Weights of a small transformer language model.
Size: 4 heads of 64, vocabulary 512, 10.5M parameters.
Architecture: untied embeddings, capped logits.
MLP neurons of a small language model. Each row is named by its layer, matrix (up: input weights) and neuron, and shows model dimensions 128-191. Each number is 50 + 15 x the weight over its row's rms, rounded and kept within 0 to 99.
A block is one neuron, or neurons of one layer that tend to fire together. After each block is what it responds to, as a language model described it from the Wikipedia text at the highest values.

L5.up712:75 56 79 34 29 41 67 60 55 37 42 52 52 48 61 56 09 55 51 49 16 48 63 44 76 65 65 43 82 00 82 42 36 59 50 57 64 48 52 43 84 39 47 47 60 68 55 40 51 43 63 62 49 32 57 39 77 34 50 29 32 70 50 48
The final piece of a verb split into tokens, usually -ed, -ing, -s or -e, in biographies and plot summaries: work|ed, play|ing, get|s, wrot|e.

L5.up931:54 55 30 48 57 14 65 57 47 48 42 42 55 72 47 77 57 43 60 50 55 61 72 52 53 47 62 88 59 61 93 54 53 50 76 53 49 59 41 69 59 48 40 45 41 56 71 46 64 36 50 64 72 65 15 46 50 51 51 30 69 50 34 56
Final word pieces that complete a verb split into several tokens, such as hel-p, depict-ing, convin-ce, establ-ish, often followed by an object.

L9.up65:57 45 86 52 53 48 51 83 41 39 51 48 59 29 47 86 54 43 78 68 52 30 58 55 36 38 51 25 37 49 69 59 26 20 58 29 62 56 43 37 51 52 58 51 58 74 31 64 79 76 69 41 69 30 47 70 62 55 48 34 32 62 60 46
L9.up94:23 55 41 43 40 70 64 54 48 56 30 56 38 73 50 34 71 87 63 23 37 42 43 35 49 47 53 40 47 52 52 43 72 51 42 25 53 52 44 50 37 48 56 55 61 37 64 43 48 54 44 78 58 64 54 71 64 57 49 56 53 71 44 36
L9.up161:58 25 36 49 42 35 67 55 59 45 33 48 40 67 39 74 36 49 42 54 58 62 55 47 58 48 70 61 70 48 38 56 28 48 50 68 68 39 59 45 35 36 22 40 42 23 69 86 63 57 80 43 58 44 64 63 23 99 73 23 62 39 53 52
L9.up181:49 41 36 36 43 29 47 53 67 47 49 38 70 53 24 44 61 39 20 23 47 57 63 37 58 37 51 41 46 49 42 41 55 36 62 62 47 33 55 48 25 47 87 43 48 55 63 23 40 30 80 69 59 60 49 35 54 68 49 49 58 76 52 39
L9.up242:53 56 51 40 55 52 59 33 67 70 62 33 43 52 36 43 25 60 15 62 38 53 49 38 45 31 57 82 32 46 55 34 55 18 58 15 45 71 42 58 36 60 43 54 23 30 72 64 51 31 29 50 52 66 68 26 51 67 43 39 43 43 22 37
L9.up253:32 59 45 26 56 51 28 71 40 21 33 25 53 54 45 58 36 51 58 27 31 47 52 64 57 44 56 61 58 47 57 45 53 44 51 24 35 50 50 53 48 50 31 58 38 18 38 59 47 55 43 34 61 45 62 44 20 51 48 49 24 77 69 28
L9.up271:13 84 37 71 32 36 31 56 54 46 45 67 37 45 51 67 44 37 59 44 23 41 20 38 50 41 61 61 54 26 62 40 27 47 58 51 35 48 41 85 57 51 44 21 76 11 90 55 55 40 51 56 78 52 42 56 47 66 39 47 61 47 59 38
L9.up307:47 40 17 12 47 46 55 74 43 72 23 41 64 29 68 24 48 54 57 38 41 54 46 58 55 45 69 60 79 40 68 55 20 62 25 39 31 58 39 32 52 67 50 36 49 35 65 55 40 50 62 55 46 60 40 51 67 68 17 23 65 91 41 41
L9.up372:41 25 65 39 31 76 30 37 50 20 49 44 57 73 50 39 39 51 65 32 40 60 47 19 41 56 60 21 54 56 58 57 25 30 29 85 53 47 54 48 33 31 58 50 38 39 84 68 48 54 43 52 42 22 38 28 48 82 36 57 50 55 34 41
L9.up574:64 32 63 42 23 39 47 43 45 48 52 44 29 39 43 41 45 63 49 33 50 60 71 67 44 54 56 58 47 64 84 53 62 47 60 64 60 37 69 42 65 36 53 42 61 42 67 52 69 49 40 56 76 49 53 70 43 28 30 45 72 48 50 36
L9.up647:48 51 69 58 37 36 77 36 23 51 36 44 44 56 54 59 49 62 47 24 36 28 39 49 07 62 43 70 17 54 40 29 50 57 46 43 55 46 35 62 39 47 56 59 35 33 55 38 60 64 47 95 10 49 42 58 44 59 47 35 46 65 61 36
L9.up695:34 67 48 29 28 45 63 42 24 44 55 59 44 29 38 48 51 61 64 29 34 63 29 31 68 41 32 53 72 36 47 49 33 62 55 81 39 63 74 57 59 72 25 56 39 53 51 40 43 52 56 52 45 73 28 39 85 45 57 53 60 44 30 43
L9.up834:59 58 52 55 48 26 48 66 65 82 56 87 30 77 37 54 61 43 42 52 41 54 37 27 51 53 65 62 26 65 82 38 57 52 39 43 67 51 51 25 50 37 36 61 40 29 52 53 36 37 44 56 74 74 62 28 97 44 34 40 70 36 40 29
L9.up895:39 43 25 20 42 52 51 16 58 66 41 53 39 64 79 43 38 42 63 47 28 71 45 63 57 39 78 49 55 70 71 42 45 57 81 44 44 66 53 61 34 67 23 56 29 33 63 65 45 45 37 44 75 52 54 52 41 79 36 33 50 80 26 45
L9.up979:53 42 36 40 36 59 49 53 46 30 40 35 42 41 52 34 62 41 60 35 52 43 54 45 65 48 57 62 59 23 60 47 58 55 36 52 68 46 40 57 49 62 42 62 45 21 51 67 49 70 19 71 83 56 26 44 57 66 46 79 47 53 60 50
L9.up985:51 26 71 20 66 44 71 35 44 72 46 71 37 54 51 43 68 46 68 66 24 61 49 33 26 20 26 32 42 53 63 53 46 68 58 55 26 29 55 76 15 48 47 33 34 70 49 61 50 60 37 39 58 43 32 42 76 58 57 54 37 57 39 29
Non-initial word pieces that finish or continue a verb stem, mostly after "to" or a modal or subject, e.g. jo-in, h-av-e, arr-iv-ed, sle-ep.

L3.up178:71 76 51 51 42 57 38 36 46 55 26 79 69 58 41 44 60 35 50 68 03 46 69 65 60 46 36 30 85 45 47 50 56 37 51 66 31 86 47 58 54 58 29 35 43 62 62 52 56 43 47 41 48 55 38 61 65 70 51 52 48 57 47 46
L3.up250:57 66 56 39 68 38 50 41 49 55 60 43 46 22 53 45 49 62 60 42 58 43 70 39 44 14 40 62 36 29 62 32 69 66 38 45 55 51 49 58 44 46 60 49 34 40 44 56 47 34 40 39 65 71 40 57 48 71 31 52 54 74 73 53
L3.up708:50 62 45 40 49 11 55 47 65 75 38 32 32 59 62 61 52 55 78 26 37 90 41 41 41 56 48 50 56 47 29 40 55 75 41 49 23 47 33 55 45 33 62 48 67 54 40 48 51 24 31 29 13 41 47 68 48 45 58 54 01 37 46 40
L3.up906:53 51 40 58 38 40 53 65 61 55 91 38 38 61 46 45 31 69 45 66 45 62 57 56 63 58 47 38 51 61 48 16 48 54 47 71 42 71 51 46 21 44 56 37 53 15 68 45 51 21 60 30 45 35 66 59 71 50 64 35 30 75 42 53
Word-piece tokens inside a word split into several pieces, strongest on the y of emplo-y-ed or deplo-y-ed, also includ-ed, ag-ain, Republ-ic-an.

L3.up210:44 71 41 36 39 46 47 38 50 43 41 65 79 36 51 29 54 56 53 25 56 63 51 56 30 35 20 53 47 76 53 46 63 62 60 47 40 36 52 51 84 41 49 79 75 56 55 35 57 34 44 37 60 60 87 53 12 61 23 21 35 41 79 29
L3.up372:44 46 45 56 37 30 69 44 37 60 71 46 50 79 72 84 58 49 38 43 62 51 63 54 25 44 47 64 55 53 33 33 58 31 68 61 60 34 26 72 39 56 31 54 43 55 34 37 36 64 23 58 43 67 57 33 58 68 50 50 25 47 37 47
L3.up555:53 73 39 59 45 56 63 56 44 53 49 55 49 46 43 56 53 57 36 59 50 52 53 65 66 51 20 49 56 59 18 44 36 64 70 39 64 54 72 36 39 29 82 51 56 38 67 56 58 35 24 39 58 57 37 44 40 61 54 62 73 48 40 61
L3.up646:34 46 47 55 57 65 72 66 35 58 40 34 51 69 35 16 37 51 31 45 51 41 54 32 63 45 35 55 69 43 54 30 58 62 29 58 32 71 58 51 41 52 27 68 60 38 09 52 67 35 59 73 59 59 48 55 39 44 47 32 38 57 51 16
Short word-internal pieces, often consonant-ending, that split common words and names, e.g. "k" in walked/took/Kirkham, "est" in suggest/festivals, "ep" in deep.

L9.up50:73 66 68 47 47 56 59 37 56 34 62 41 21 45 50 57 26 69 67 22 56 81 23 28 66 44 44 21 37 30 55 60 53 40 54 72 45 41 55 42 49 58 38 68 27 42 44 59 74 42 52 70 66 58 53 47 52 50 80 23 77 29 76 46
L9.up54:79 54 60 48 48 50 53 49 57 50 74 62 36 59 64 37 56 73 69 51 51 64 53 69 46 48 54 79 62 34 48 56 23 52 58 63 30 60 52 59 64 54 68 74 64 67 56 72 70 48 62 31 55 57 66 67 48 73 37 47 47 85 57 20
L9.up233:25 23 49 50 47 40 23 45 51 51 56 54 52 29 48 53 45 42 65 36 42 64 85 50 14 18 01 13 41 43 42 38 46 47 60 50 32 47 24 59 42 70 53 65 46 16 70 67 60 35 43 64 44 31 31 37 47 62 30 48 82 33 40 61
L9.up247:40 48 57 47 33 54 48 59 50 45 53 36 61 29 54 59 65 50 64 47 73 59 23 49 53 56 36 19 44 57 42 52 63 35 52 47 56 52 56 43 54 41 43 44 61 23 46 69 56 61 46 58 39 70 32 50 43 53 41 14 43 48 64 42
L9.up325:78 22 41 41 35 70 44 20 70 46 82 48 63 36 54 37 65 43 62 56 51 47 11 51 35 42 36 39 53 53 67 65 38 51 36 32 57 65 36 57 42 47 75 70 84 71 63 50 40 69 50 31 39 59 65 48 45 54 68 51 43 69 51 30
L9.up332:47 54 53 40 41 47 50 27 55 51 54 44 43 53 40 33 30 48 34 47 69 60 34 21 67 21 21 56 54 42 33 57 46 47 45 58 32 63 35 56 59 71 43 57 47 60 60 37 63 37 40 54 35 58 43 34 76 42 50 09 50 46 51 43
L9.up429:51 32 56 38 43 49 49 40 77 31 76 73 44 63 55 57 70 33 26 52 40 48 60 53 58 28 32 42 64 25 68 41 43 60 52 67 66 41 62 68 56 44 36 45 57 46 48 46 48 50 63 52 55 42 59 33 39 54 53 09 38 80 52 23
L9.up470:48 44 53 47 58 43 12 47 37 44 64 51 18 53 48 56 64 55 76 44 40 61 17 46 25 26 62 41 46 39 41 49 48 55 46 44 54 34 46 47 58 36 37 66 47 19 40 44 45 68 57 64 38 62 61 47 34 51 42 54 68 49 50 40
L9.up538:68 59 45 42 47 51 53 46 54 44 66 58 69 46 33 40 39 39 40 46 50 59 52 77 54 37 37 32 55 40 55 54 20 30 28 43 43 68 38 52 50 60 54 67 56 55 54 71 69 42 47 57 32 50 71 47 33 70 57 53 52 64 54 71
L9.up584:55 62 56 43 47 58 56 25 27 18 41 73 31 30 38 66 37 49 35 14 84 55 50 44 39 61 58 39 24 23 45 42 29 56 26 25 61 75 21 46 42 39 41 64 44 30 45 35 54 38 35 62 30 52 66 43 32 73 56 25 31 51 71 61
L9.up663:20 33 56 48 34 41 36 40 56 34 56 42 41 47 23 48 52 70 53 59 56 80 32 61 34 33 66 44 41 30 57 37 68 71 67 31 65 47 29 42 60 31 67 58 57 64 12 48 75 52 66 32 61 38 41 46 43 62 64 32 49 58 26 47
L9.up772:57 78 50 30 36 64 48 53 76 54 73 54 41 56 45 37 66 43 32 32 29 53 48 27 57 56 39 54 39 03 61 51 15 60 41 25 55 63 62 91 56 47 49 50 63 30 63 67 53 55 23 48 48 52 57 58 48 51 61 47 26 51 63 38
L9.up783:60 62 61 26 57 63 44 40 58 49 50 42 27 80 59 48 38 37 59 41 36 68 51 39 68 47 45 47 61 09 70 59 20 38 54 50 50 72 09 54 42 34 44 60 28 47 74 70 65 26 27 34 50 44 39 58 86 54 58 22 58 42 64 45
L9.up790:54 34 44 43 56 51 33 48 41 47 63 50 47 34 38 47 51 40 52 26 41 52 55 09 30 74 29 55 72 37 56 38 38 38 50 53 25 86 56 45 71 21 30 57 67 69 09 48 73 46 30 89 60 54 51 35 53 44 56 26 62 67 49 51
L9.up805:64 48 82 42 46 61 50 56 24 37 28 48 44 52 37 58 47 45 82 64 33 79 39 56 43 45 43 77 67 43 63 40 48 82 58 65 52 69 51 39 42 67 50 81 73 44 50 60 41 82 35 54 52 38 74 48 45 70 44 57 61 68 65 81
L9.up925:63 42 73 02 70 46 45 37 66 52 65 53 30 52 64 32 37 41 35 56 45 68 52 42 61 22 74 51 54 37 50 59 34 31 43 55 37 34 46 66 44 57 46 49 39 81 69 51 56 38 51 50 43 43 37 32 50 47 87 59 30 78 54 39
Opening or middle word pieces of verbs split into fragments, mostly right after infinitive "to" or a modal, such as st(op), st(ay), f-in-d, exp-and.